MLP neurons of a small language model. Each row is named by its layer, matrix (up: input weights) and neuron, and shows model dimensions 0-191. Each number is 500 + 50 x the weight over its row's rms, rounded and kept within 0 to 999. Numbers have three digits each.
Before each neuron's rows, "fires after" lists the tokens most often just before its 100 highest values on Wikipedia text that the model never trained on.

fires after: " S", " E", " ", " the", " U", " C"
L7.up481:565435529520477597463500558567523533477470539524488548509506545425540446441532508501422480504389445610500504527560485588537514531478433523515562386512441539486540537451521424525470548446543454576566533470481425472440557462609511471523491479532388497438469531467560444577473578459537440605574507557489489462489585588437589527507445530570467425453481348475398494530494545472507516538487544483559527573498545464446488448596481481444488480517536390511515588532476506592440518516483468473475434400526508478455493547428523439518467444578493475446420492557507520501524515473490563519

fires after: "ar", "r", "er", "or", "ill", "3"
L3.up1120:491556472493471526555465496515520508433570499545521496500585493440444546488480557474527578492542497576467497553535466472581540450564535494504533433503445492403493513473576510540393509475484520539509576484564599369502352444594389503442500556446481530459571501619458512422513551524632535507556524497489550499493488432539529503550491555492521564553582450489482463506410456505491407486511505471381495483435462475475433439426528454514497364522556567526549408404465480522486503478469485522482467594558567441547489581522505584531519458529472488565501553544491502522552594488490498542

fires after: "%", " one", "ar", "al", " L", "ome"
L4.up739:505456503454444529499533606550416354409387508421509480501628518521432587450425494422534428463546542587467484535532502616458552428556556573534510498479456535421539497497499462479441472528437510513510381432622477471450452508559439469525547548450484510490495443415557430487477486494515482517531606591448448554543485509471517533510514549501490472582466519459444529465463548463426601541474464560486479622494465550532457515479473509520447477585520431437567487519627480599517515507454472510494475566484550482465532518502541556562544445534520520509496549554539480494512548509527443518

fires after: " I", "o", " O", "e", " Le"
L4.up212:527489534508485529491449444525545517451410495458521521506524533445490504493506513512556617583456549512501577598566490548511495488572533605579448479493468448463532440438549511421494490572358455503501419551564478431490425459564439470481526503520489449544601496528531520427449543550543549520512489550419492523579507554533573441442496540548513450539482480438493488509447515462489582477407391483493425469467493364484419475526433439431478458626459472518517514517505577524504501552537524511556482467493529410552491569437635475532436495427565444450482485453499454494505508442636544468

fires after: " l", " ", " Count", " R", " C", "r"
L2.up1109:428414530512454494497488501516445567467437469564571469528526464510461523557537445483501552425530422566492545485493489552494538574634474481465472465494339527537483501535503567523508476446454490550527481524434482463467518525499478500499564462493401506648485548479480485514403559487546507505444410506536646474586477492561520555514526522457438445540523424412522492490444461494575548413474451660535432541543555432528554446525519515509534445431521529536509446534607529512492466585502458466493471489570423461475519505507521499538424494555525517442484398520476612529525492429510473386

fires after: " p", " C", "c", "l", " Sc", "p"
L2.up760:454517492421498549428451529452463500466490457400403506527561471476515462504441483457494575508451421518537445546490505478415612463554473439441386532648454506478507474447498555531498534430518572545436439404545517473483438599480549504540572488503476494531519521547438399500429570437498406496462546480495471375531477466546533495546487532435498411433472545406515481452469492598494505482515501529501555479547468464530462501412438463464564501533446532564477417516566447556528526464457583465549600403515495520471584522532511617491484532502454456521512428536581433539474442482438523465

fires after: " c", " C", "ed", "C", "c", " Sc"
L7.up1370:422590527415465565514568448481465490517485544507624464533556523493466441419472420499495481423422448575541424525497450483463354538529437502475530441523441502434498488483506565551456560437446439559479504542541490468499526473541501495586435442550510526467493445511477484541420535496478625481496465490553477397560604461470464504493487525615479508406575452357538530378463412490496454484457575550498581481462508426594498519405508505452462425509585537514439553516501486535481456559543522530512480470612502544461496566474484496561466507549480495502456431517546445466573490492472502464

fires after: " ", " B", " L", " pro"
L4.up701:572364546473446506421526490488527404475535584459547486536459486423450528489559405389565522512339458443531469538458516547533574457521481480473488458627495452473607539428576480475386494466532583514504464542514438441496491500511532600528615468487523559560522579498478481568501566515506459526537536439487486510503546518523459535494463565556541551522438487432440493444444409528547488546517510509526401460479464529488511466545468484486508497507549495474484439604550397586531452612542501458498521453496503460516506514489570485478516494494478563555552556568547340510545499487548498490

fires after: "99", "01", "02", "00", "97"
L2.up1348:555473542455472540577403554542455594512428483557525501432440573499532549432492488525492535459405496571515551520553508520457615539479536581504471408540567443429533512430489459552507468548428522511477502481554503495573481430502575567543483541469525507532470458449464443575433407446637514479530496487529526435635566465481442477485493514525420419515515453484527506488506395454513477540548428428529455446490606525478491487536544491484429453464572521382509444481473506484513531501470572570528437524460506492620484490496564539513377469550465457513527455468544523572444536536454601584

fires after: "es", "as", " W", " w", "p", "up"
L4.up414:501467460559548513543374485454556594496502450472554522444461463564441577464522510396430556454537486427508562516479513491514487512437546576360475469514433557491552594481488497486494524501498510554498457373462488484429472536516445569550498524497421513514572434450550496538483435460484643490524519539494443513577605473541474456508564488458535532600527436521543395493512459386483499461421416533511524547462555462597498572553462424435497503547495518547551555450512533593487567445511514535478537446514495457543462489478517560579512435496476509457535504526644562593494488474459490554

fires after: " L", " P", "l", "al", "ing", "r"
L3.up917:594431470442465587536476576549423395498474521507531527548509466411518493540454529456523587507579535443523568537487539474499543440482504584454490521535521475493393545563517581574491437472516474508579610498481464507544550478469462444594459580495558510570460417536523471522405645466559517491430546412511477429532474482472459513547624537490599461489566477522486482417487545484427458444414519577546541511568566417526467465490421504495537389439576435469495402455537493574547468555560563480489474517538456493508551495526457555473536503448548505509546492504529537510486560452426508480

fires after: " P", " M", "or", " p", "p"
L3.up114:437503568490583505527466514445560388460550513505451479489593443373541475502508492536504557441478517506458505509488504451504547460582367438439429444569558437445535448531531539473542510399455560501576548519598519498522482486516495482556541595445420512567510384490554413442487539421533459522510555428460482491425531562509530633448492513416509527507496500494448400509437508428418406571539505572530550574486588435529507542462508491473501432482502506503492474524560556435536515481421547549545482394597591514459511449453534501530447483551434563473490434543527526509481514485520501536

fires after: "u", "ri", "hy", " O", "ric", "e"
L4.up222:495492561503449487658526461499497505481498472564482433525546544525479521460482511477555497444487497491442493570578482536530553469451464681467531492506478438385608481465560515514452487514472515532624521524618529465475497471475530449601543436512463507521569429584485543510549502459537533524515527486466447522518473479485522490503511554508528518499556447528404457506515495441538532398381598484607439513539543378505584470555459449485429455573461501444545474472519581483537497480424449586525496455542515399504463524605561482505478512561503520492543566521453404525474408485573482439

fires after: "1", " T", " B", "I", "B", " "
L4.up769:497485474481448517601505548541506444499413517491535555673536512464489460498500496496508509537417514436540596500496632554544414536590479474554462444457489463440491581461534476507447485512417523542510518478472385516450398413509555498579506524487465576512437455507645490567494472540543465529538491392550503470561512546484523597523468540565467509506500484439478475541490455542467548584518444522555475537524539438558466533542448538520584484506609533536597504551509515565506525479466506506443489542542482377559540551477484475547352441522461505550435444510497412478534545521523487415

fires after: "01", "02", "00", "99"
L3.up702:552370442481554515558419607481468484455475522566516447600488493513527541503535453535478582441443468514473566493550554539379513453507471560462457439582559476529431501495465492500444519595560466501488592477507602444549566504530471538505455498427497502475512466415549466582461433531500415501479461511477539504461605517475515492481520434388466542500457502502463452584452377481439598497461477570515565553384585509503571505439553421457535494469507455500542536525500547547477528547527474494540429524510585503493573531563498457517501529490365431534526594430571529456434550461503502526

fires after: " pro", " con", " per", "ons", "ri", "ro"
L7.up64:463492507493538570446513594455496448535460582488493453493489407472503438436458483476419521571471512454468430538448508441430543606445442532433583388531465476509477509442545532528424454507564455518604496553514541421514549520562460493586519458561562576446544505421568532532504496566435527464490589494496506436641439492516449529521520562521425454379484478414573486465515535467531514487442484516530556535471564452492416520503449419485423516450509477468475493574474563566522540559496498486439521421548479503486552552600511474441450568514533555426452497483577453465479525457431372455

fires after: " S", " T", " ", " B", " W"
L4.up718:509481504455476513420515532454537546527475537515559452511501564489575581559499512561543521480487497511454470653461540588625504544562426505399515434516484495466493550465478422525546421469381486549520472543452471486524543452567538602513498469464443476547461517513477450523417573499538530537494520537470526473514642537490500569412498551512497426479462472406488473546459481435484484404445444476512529525556521464506495479506453494511513508452565510536547466493536503528451564518466535534450440495469546407542518541488425457475380460605411537586427452574549481571420525392578445614

fires after: "oc", " C", " L", "ap", " l", " E"
L3.up1388:493492482406453619458419504570471505541453529521523414450514433518478553505515463479543503561431448476468463511570497480473454564538506552497549444513400494468527549551517509583439512484518630567408519404517556545531524491447488471535531473512469450620540534517475481576446475513455558499457449546561489466463452461607521471541521514461521504576526489375538469479466525444586498603514413544392378555595454433573472506502536535433505540400504468473517547462463450528488495598542524519444440522461502535516406486444520502568521415543559514477483424467528505531536573433522398544

fires after: " c", "ec", " s", "ric", "ember", "c"
L4.up1114:531431475517529514488482454491474526456455462459458434459559489461406505499442478493462594446558406531482513549560506523507518555515501507432609500536460468505501488504549444527550437510476445567566486476464455519506548426509441492539538430562561410588501467569396431606436577495551476561539524564551538470519513535536435489537558513510569477525501382627436478520513494471545423481456466560516494447480524437534524465570567441534342452451578445420532452560522606453546560511525516526468417465566429506599499489509502430498482549520586433438465411497556513468470532419532467481

fires after: " re", " ", " w", " R", " r"
L7.up278:459512541488503489549537491516609530499457455531515579549522380429386492483449438508515565462465479660623506587587483601480492517561546480515555423478430459539473511482551465552444496481539568577448482511500589445493484576409524438519576470502471490612509502496469390558535485556477466503456491491460514454533541537513434574542586516539552481530477420474479572496509514467544582490494460532535475523572557460513509478550557583483401467559517528466426476463557522613577545564477539497491438526493475431489463453485581409506517460476482422528491517604526461481569476445475549548

fires after: " F", " H", " Al", "h", " of", " G"
L7.up655:518460585415377501386414403495564468467511543512474496506424616512450566468540564496526519507479509607568468620486533523509461487559484576542508526555482438486458562440501485508532492433527497569542489451500504527445446531530465556563666442400466545551487480506562600502377590524567470489443511479460458481560568437472508514556473544521482502430499521452482492466439471520538527478418457477503507530480514530422513573542470463477511395518492563422554499416511463552461470505507426512502513593519547484565473593563497446497510516512494427576442551500514582526459441438552469547

fires after: " o", " L", "l", "0", " a", " O"
L2.up1062:549534546532472558517470512529431461567477445481576520518506449407545488425577501571549411525485595542472491493567502525509511498481542560515386522555435463513469516461463632535456413518501606534546525475503527502551459503496481552579594576443445519567637459500531470472449587439583441466414545496526451530543468424478477513490554440486574454487503486503464487477462485460532526454488481513585509599503491477548508481553556527478514451555461535545527456450528547429598474532578464464525366408487394611416554525497503556560519545491536501599504452446555528491492555519447447554

fires after: " l", " L", " ", " R", " D", " C"
L4.up1043:530498438515470549426496549570491497418406563477484461509536498471483435497494480466513583564423413570554475595511541582558478498511505495525572391510499521424512516394528448574428456424509450517458451559528515529508503546484578488551430588443435494580462557468478493492508437508564488600559521470537514416471591519464539568474520495526620499461491449448445483505468349519518527464502517485533541560563475413492495459496557453547486453463511484474544487546570463581554553583443464415482443440470435495487453593480532510504510479543521426449472429619600517615499479490471486446

fires after: "c", "ac", "ic", "p", "us"
L2.up1403:475430475518544570463517595607518436449489453452421483538613461507519538460492473553492496506560419533430407544525489462375539488520458477506414475537425578501465449510561517509506497463477399529513541454489570528454445434466495480503450519557462460535495479558465464491416459439495442465546515440460462422581442502501520564445511607521544447426447457534540447435588555434470544501450515562469472553488466389620520434453554399452447430473560558520527438469539599503552502444477477490601468483547566459457538474534582507479468562550483516517490450528426480498471479474496521369

fires after: "\n\n", " D", "|", " E", "-"
L7.up26:471469439463613512461464479463477488538503481514475488496384480475509507526496488513472464567428403521510508545499476538531500490438417474518482550500483560396553550483483513488536532471504486541407435561566567510463485430472470474546516490502540566512531463444526400611500416511495467535566483449440380495543529443383549485535518492575487517513537485551437445474561474478550528469547457661478486577534474499590504446435396384449528442619501434422461558592494461610527561531437489455440545490486486416493472525470463471522563514547409441522425483550564535556532516509561464442

fires after: " "
L4.up502:507421470461556593538443471574410530440405480508480529578500521515533552447504480461522507493480587584465570533533545479568513642517558438500517446515498486590434496508474511507521556530534447550484474482430413471536451450535436437592501518400524558596458555451580432582487480528460532507590429437481531431519565486557548525453495486489537550528522544567405522436525457479489422572499447580547402476536561459533436465452521440497472518604511487528504506545623490485519531501495584547487474441456522495524478545460499411444501570503460429563549429527579472601549494482503570454

fires after: ",", "1", "ou"
L3.up575:425486541507532545550499465538434495398565429491500518594495548510568514503566538483497524459420578538426531583568508462576627503495554524507484577513505558501460472528436488489464524597437621536519542457518450435509449485582470446564514490519509521489430458512565500549454483573483566444488482390473445536593499469431531566472442514516520482513419422441440510524533541506563554549455404492533523578495557550489411587476495525502611452468527463532470489410540598454469532395566495568457493515500449512456558510527519555551507398512442502511472514524412420542484615486508574461

fires after: "r", "c", " c", "ic", "g"
L2.up1165:486557466536524558541469560490467483476533421414481453539554473505532491383436457540470537499489500534498404541502523485457406435546517498454511530525490522550492520466566612481432553536500542472514489454492517413492454491462474359525634410545514488499528396460532534553491484541562494407547480545571451503644546467636479547514423597479455476538461474561467454489498506486459482483437565511504437491430503385555413563504520490493533477497557514535480520471504553510500469529579548539574492499538406457405481458576486476455476586455495446534557605483502541548464417483411498413

fires after: " C", " c", " ", " En", "al"
L4.up1335:454490400530450527548474532484477542560448519580489524536559456480428560423472520569550519504488436541454504508530589520496507560522507488450543507518539498484449587487576502522500469499448502499492517515481437469400528527543532545629562387416442477505546467533530487611471533552511410503542500606441499499526589586589437608537452452510506452569559488441411507612469405517543573443537510600544526549523427441532541542523548450481510449456576447603496458501609423489519559522480497473517429407530551505477450543508455523514484513569528495438462519471528585499471610472563485531

fires after: "r", "ar", "k", "ain", "iv"
L3.up265:498515419482542525630502517469508547400509497500462473509615428496542500427487521490474584500541451474436403476506482547475498377549499500438493464537532546503467511465547528504429512534564449523433484402522513487532463494543452452517524530444434538452556322622500473471454463531525476512549465447520453453599499482487525590452467534459528469469450465499439445564432454491484606520510504535477534515487496429442433561472535508540333413485504522565517440422541479530462534476395523538540472511551521492498572484598533424448580473564481573524516576513428509478455413462470491554

fires after: " L", "\n\n", "l", " Sh"
L3.up1236:543478534510420571454539598511528466497544453477514407488450501462488528571447505572494442516476427464535567484483474522544494420425443578549519492483516547483471444451543570461521526595524578642473544460493488460524548465527531514555483527473462573610509525476464465464346572499451549567470534511461486453547502470458525605408603497512429418513494418548458520404461441427486503543533457450516526453529476464525471507572444552502509457515563434491517505540607529514606483542579449529567407552516467534548535532526512515471511493398551519520592537486570524574500494392586470465

fires after: " ", "al", " M", "m", "ational"
L4.up16:478423511492406525657483565486418461500572519463520547594513420509469528439530549491525492495520489499476485501547491551386474450584488498509531491546446485425493538496509461559412530521508461529553511491460435512452561505572520580582480448549504523524443473512607478586551571517540571489549513510435468457452525524530477443460416533487540425487580516491433434442452494496485466473479548520459591462453563496543445485583558424517539480487526550567590635517496494495542513463472508496521484501498498474609455549635503448420431555524499439500593511492634468485369516443575505515

fires after: " m", " f", " s", ",", "res"
L3.up1468:549497522450462587477503433636526475482546494453537453474543552566516600468472573432532494472526461469468470586499490537564557534494532476438546459507416484497508530400513433520456510539494587560570527521481412439474482473516411431554490484434498547465428515440540481433501462564551502433465526598520414506478539582507606512519486523526485531513491477557550416482529469444512553628624468477495465540449566539449467458449414536479495494589421520477471524462652510542501540445595458613517498522466427468504462530491573482522409458572448568454473578458523451494493550508501426484

fires after: " m", " M", "im", "M", "m"
L4.up750:500380408506481576515436433441496577537476452449440484579463496391524560580436468458454480487514567506552561555500465598463420479502491469450545482579430468468520532467514489595516449498515580569394398492454518493537553478597421492519548470401393524461551481505475462550509502554537468534546560543485474488496486626574431480490470451479446476560519490562380473524492535469448416610519504477483538513507496486567458568516546482438487434559530469533516476532462522501508535455483450475547523442507397539474451514556451398465472497470430417485511563558503481490555504358533542494

fires after: " c", "c", "ab", "s", "ant", "ath"
L4.up255:584429473506500543501542506399429539512522613463509466451463532557520485512488512498544517486570470492550447499507546427535464447489453575481456496534488542462463430505559534500503555546458438486444454302497457518441525450491479535458457478518513534517447535556456527634453454532558516511548501608577472497472511520517539551598542387528525475565443458580501452556563464490458506522461449548529367553555581459583482437438487499495464390544536499500585519489640602466466595532463408557503449470493490504515515495495447505548399564454513512514499420479538553569469544501499513505

fires after: " S", " s", "S", " P", "s"
L7.up1301:483480505499545590496543435424538368461513556427528554557447402436411541571565560476516451416561510494601482558449517506547473525504522593382516534502445494438476527477468468499601528444417576552461564525496439487508490456538416508531569556600426530496466582490517465531460516585497468530470517546483487468480457538478548534493559388527477423572499458441529462517566534529526460507453492556521437538495524437531527554597431471487513398476536469492498453434548536463614511569497527495526471519544517468461468592473504477528428552520429571508498509512493452477557640401559458539

fires after: " m", " M", "al", " d", " h"
L4.up313:422480505465491528498431436477367465363510489386433502553541436496563504519545517441479549429521454536466517519625534587450556446525497444453458438532501514453479435445525471505499589518590543572519438539445508469607545446606472465560551470501445563523504442378542498527543487515588514453501472562466467472525529519556563453549423509506480430497490514546535445398461512556444561552527473468466467517556516549607497534510514484469473408568618495446606504491431577495482530461548439494462463523516471497517399579527491497499444538513497490394563555500491486550529510508461557548

fires after: "eb", " l", "er", " L", "al"
L4.up1319:536460607490420538476501609514505459567416580378544460427506369433465488530450587570538445500496461548548509528491527632500574446568585460526525529529497502412530552522542479527520500453456458564455398514511553406427535582520480570550592515466493570514453521529470429493487502614570506508463541475518479506515556560550493574543513607525517504512566499464497496485485499472518525431479483499471454539445491515447491544519562507493537434499580549557540604416469499480469512579466459542524480589512499547490510564529518604478501481558564540547393450500527542566476500613500451558

fires after: " con", " pro", " c", "ed", "ro", " "
L7.up395:574532492454460623493524504464537560519428517501514476510482512538485437477504491505430592450547437573570517447471483461445499611533495466503597495474402420381414545465590500536397551504457532503547482522558578415503424581460518517527498433521428549480464513400462448481435496460502478579457496527527463450603508556421473528482432538553514563486498477502503530522575424517569474484454495511576460526581543512571455516452485391500432500564552538462531483571536573621493436554529501574473606492506559429425481559567582451560537514542481465478482449510477534550530454492452452473

fires after: " ", " C", " c", "-", " pro", " Pro"
L4.up216:497496516561462521547382462549557441534424518502498596509529425516470492521539388539471558567419491516595538493499579514429491431627475475503508422542461504485424562479516514390485496476508490518515465455554495478474536531553589600520598523493453541532583493496485458557538564526553541580510511482453443468441562561491504604515515508592572563512492446411453499459492437535540488515548507588524524555583544483615539468453510417520505434508457478426499463564510473572504584548508503484539391428543443342560427482472506491484438531490479490606507525541509495466453480509520486567

fires after: " ", "lect", "ter", " E", " D"
L7.up1129:498506551525512542519453513526573487429539554482537486464468467463507477401578482544429369501524446520509501477439516517445514558466413491435544517489511463387555519448499541539488506517481581522460482494576504475537391477505504511487605430482475609518552537566497429540489536452514509518559410495458460476497511489482408448544530515555426501603467375526510491435600458462451485532546560518456461528558506481545486525420476560525516422509625635441446493560596492511605525506502506502470595575545587504517409558455511605523514563457449416425468483541516542554561467483544534516

fires after: " ", " E", " e", "E"
L7.up961:482522483440325510564465469579541486500463527522490494561472423429471494533587475526464448449543451480506425556465495496527458536529475579386620416502441531520506529487555509524531519474509487501533439561584577450478405569486401454481502449553437595551489543490478486557497541558443596575507459499484514471519447488462455487553443460529459453500488520432471570431418572530472563567505509572483455552563607554550456486386472521504464536541575524513409479500541507618523568567494489525451586475482501518525429534466538514588489400574483540568453419500451550488486525533537474515

fires after: "ag", "ac", "as", "ic", " K", "c"
L7.up1372:476379541396492526587546524430516463379550478494509496521677542503531571490524554464557517464479509456551504575533553515448551512445503518483493435496466506458430483532503479501551487613441459562530488536469507502478447529500412461538586457482464547498496452456478486499434432531463496400497490496567459511596517510484644520488466500631559534530426499513546467508586499511520461492511568568504429547563461433525497531550457459440485413569556441493527543394537588444460588451459523488515426487536561410488506461568475552509536584520523502511536561507571474510491565477454435398

fires after: "1", " of", "'", " an", "ar"
L3.up181:573517408428503511574505495515474434420446509532436454567505421553462549497408480400501523472513553547462467553478564504442584451587529543515465511488495468525525523497581433597553543487543547541537469538567547418511436558609420402540604500427560486511471432545590484503506522530538543536537494500466496509532592460451569550511604517513459540490495479457466474560505472396566488486598482440569487490478543479478522489445590504478517355499493503604487410477528588519523492544430535485426451574563553583449558496473492443508434518571446476558476544496538589502512503512567501515

fires after: " P", "P", "O", " p", "N"
L3.up902:442491462450451515587535508507516471518471479463523413439576511478447580433445471598493540501476518450515561488538518485471555472562514508427421489538444516517522386472512552475552529512359530559506550512472474527550559609439408536617524521453519629534546489468537496433404532477489482427433542429433439499475510499446471533485495558455553518543517528468553382481487545475502527507495480442548552529427497473529418453518554401498474537547461537544497562487548464568484560556389567464473434351509499481513433477514578498525511463602473612408508482463506498541537465564553514458

fires after: " P", " p", "p", "l", "h"
L2.up187:536550446521456538562445424503476482450526498431428530554576478494496405538518461517489461488561611497492498441576471557443447422516456511498472589515508496506518567497517630478459600415574580531531626491498530483513527552575518486586415496448425514512493468480600437510459582484555554512551608427477438482522488498519507500590583577526542528511578538550479434438402596474463460565577529551496462525488466442505540554456492435400561474523507501492490473585542522562565468495504505422544431470509488596451500489528490477469491635502493441518562440563484454544455547531515528525

fires after: " s", " B", " S", " G", " T"
L4.up761:465510473578518572455554585463486499504461501483563527496560538393462508607473559531504539466449481496460487568445561501583548501575477527450426557554442608596503489424479457435508480455462463540475511390476433470461466538559489532493528375438478613547388469508480517638463485588423536488560469470499485484573581469480538499517468545603583477471547504426502439535521539503506505505482446637531474512423507483521526510487541577518480468563502476465505491505494510591415503433506494496449515439544421446551542572501436500523477464484442483447490486559516479493380603418509462556

fires after: " s", " S", "s"
L4.up840:464397459454478467481647443508510449556462545481568451546516509486466467509507619432462496499541528510517491597491595561507532508510509471438472498498495422508534561424470521551465545447511549538510521532427483392588577462542495515472419409499384469550487541461547482489445493542492551522494537494507414484452535511431606474466528451516652501463496512572575385588594476508522532554491516517500459509531526458518374536539610452419434543501536476540557481455491496474459544623519448498511483481515467569560410501527463498486371472557474542545472465540477468495498546523576450507

fires after: " m", " M", "er", "re", "e"
L3.up488:417486639534541538430530535501480529389480585543505598494524464433528479477437459321460560425412419574498455538511524522480511502549472464502510493555469561517547454454572458438505530573458622538599460409534432437533502441534405560552525527423492515529517526457530542472542530524470468514449544495475440518480479475525447512408496553515518389550566413538503478433471496510427465499570471438517525552478496479540436478472539503503418513481550495516531469537444490492497561483558500494442447503532556527592435529546533482577396481515582546436479594473531538501385539437508508491

fires after: " pro", " C", " s", " Pro", " P", " c"
L4.up365:497466492492463536519494494476591416530445504469458565513540347568442598454411510478482516509496553479532512551519578455449506541617498438511555439582495415468508570531546564542540515482462537497586499567444519423462486574500468540539636513503519533533561484429582453522488610496445470482469534498541524527559585666453546505536619461482526491495445564537553490524528460486487463485432475518630551507589469471423491515570505449499524502458422503523453484431482483520506518573524510492504529421588492397527514488507590415481501525490506475529505534536552447485446518578401504540

fires after: " ", " m", "\n", "1", ")", "0"
L4.up592:436406547446493527524555508563462454457470546531539518575570502438496484478511430448455523479473571514565535552463540559521447548557524411550599390478565517502481496460566493510469483545523530482530473471522375447470534453539437482511584487488509548516490565574558420503451491541456499512555568502522403504490519535630514519463506558554503492598467481518423471563465550501548447475514361537541529517480485472498593597476529430548489402515607554532472461524569652510460497502496542443497446464459550406563558497405541378505471544486493451547467501547565561529473541490553492436

fires after: " ", " E", "P", "ly"
L4.up668:520527484501430519431460481519551540524447566524502476458544426419421528408548506521446485407439437495542483484463485463592533537528454518528492526519430437488577443420516572479425576449341487543519514483586543421538412527539503459499553446375456470555523511542529494517507561506477504546585470451506446474551507508486509539483520546608501430504467505480459433438382434412549525476501499425550543543497521528538488492542561514455503421564611494477372447541551527610477478514519542576502493512498494434532387519526483559455486403499531446446608565507456545530491574514475487503

fires after: "1"
L3.up1065:512447503506477506563520484542486471420517476441509527411574545536564524425531553403399493471462536446504566492536509520497549508630457500518547569553462500524364560544477551510507432538518461498456591403482363471547500479505483592532495514513431560474509430489479494604433428479431513426443436441372453502522508454463492515466413430517460554507446451443486501519526544504511553417557409552548542536473543469478510524407444389475512551602461517506593497486511506453522558487480576486448473537506470498414472528584558571497504423545479518467444567436530531520586549475549520471

fires after: " ", " W", " w", "fer", " C", "ol"
L3.up1407:498444516508414556483480455506505518411369500482470507515484448489521510463512532537535513458572458478609453504461581455479508559483461472522510537556472516427514568556593523521521490495431417512465513462519442509493482464494511586502551483472472462566530544529505436490417577536515517553499480494508461425483587505507522454504485595493482494523483355414549457623394409450564494388456447505510479443583509451433525576479515493500527536451597480517541551426501539470491453521522414561475515530569511390450518576528543468530423572392448456563443521489477507616507547409524611568

fires after: " |", "-", " ", "ul", " T", " d"
L7.up855:451565429516443478540535452551526522453431457571545526531560459447521524425564510464465520483544568564485514453520522491502451605446549482387561379529464512612485484461540542483437495475490529520556478459472536487444467636508472496499572501491549533493490527445535499452532413486457561495549540586567577509494625536518610582544493457524426520567416579419439490479508516465461488581502429566512417524529552472563444505462535482481436494498524479533501459515576493552458523485543518515423579500448587524491447489486546517533493638534458365433541447507517515515603447467479438428

fires after: "up", "s", "ers", "ss", "es", " S"
L4.up1027:509477505455505545469524510466454502431449573476511484475473525421481492515531530472414491427544546503568493489457496533569575480439528518444461501529462447464496409423441558457544469502529529506518554576578582509525508458525456586486557391480417514502418535450421486454442522521492627543512585481526476473441548555466519517507504317439557481556568453487428443459421494522495549465561501563539466578449550534538388517477486427441475482474535517531454483483570529587670529622559490438589536520479516483494510542482441508578467477579428507429496538549550506468506539457555479544

fires after: " F", " Un", "H", " H", " he"
L4.up1424:495440528516518537422447490526605405512518500542523463504453474509508549501572505484502436519450562547611476519583577606474479574595434514439528489554444543495496431510480420503427500456428458529519377544498444374440523393517391616503498419433430619525559522532533574547476490533592538488564519487512503458548516443467548548580511450434504527487491538449459472537483497514466540559461394459539451440524552491566491507501539440473491488529504478484485491442428514532519466551489450461501508584576482417455504521457579570462438545516428509476551499504578503525550515423623489476

fires after: ".", " J", ","
L7.up1164:525560498520531508507463528427449471515478516462488518573505586468474444528555550526464511598581569576520445475523516417458507524534526518537432480587490589518473563507528519546363578655519593544565458507538463461525533566543468472530472507514462568529507496490626464583406456517480493489564550501411477526546462475467479534467531495541470567475512386530564546540501454521473547429550427560503457598447519526545495515404534446450485329550463447497572479432527480594458509562526490440424496489488512559497476536586504485522504545444529482545400476497458403486457575503537540503

fires after: "02", " d", " ", "9", "00", "01"
L2.up1344:508537488559525569579479643521506508385502533488539429501493518467631489429482498580481502407485522579508391511586538494502576474541494540507443389469481516439486548425508482497487485563454582571525522481574468446509516538515540504585542587463543487568541493465474479549435499515510464425420461414474604528564547443504516455543480475506429433539391518475518522638440489514533553522485527462484483471539550520504576473491519560518475485412534470517498510519561490492486592543437531542570427631462571522488506602539561530457550563431534496523486517494529556461485429490610440521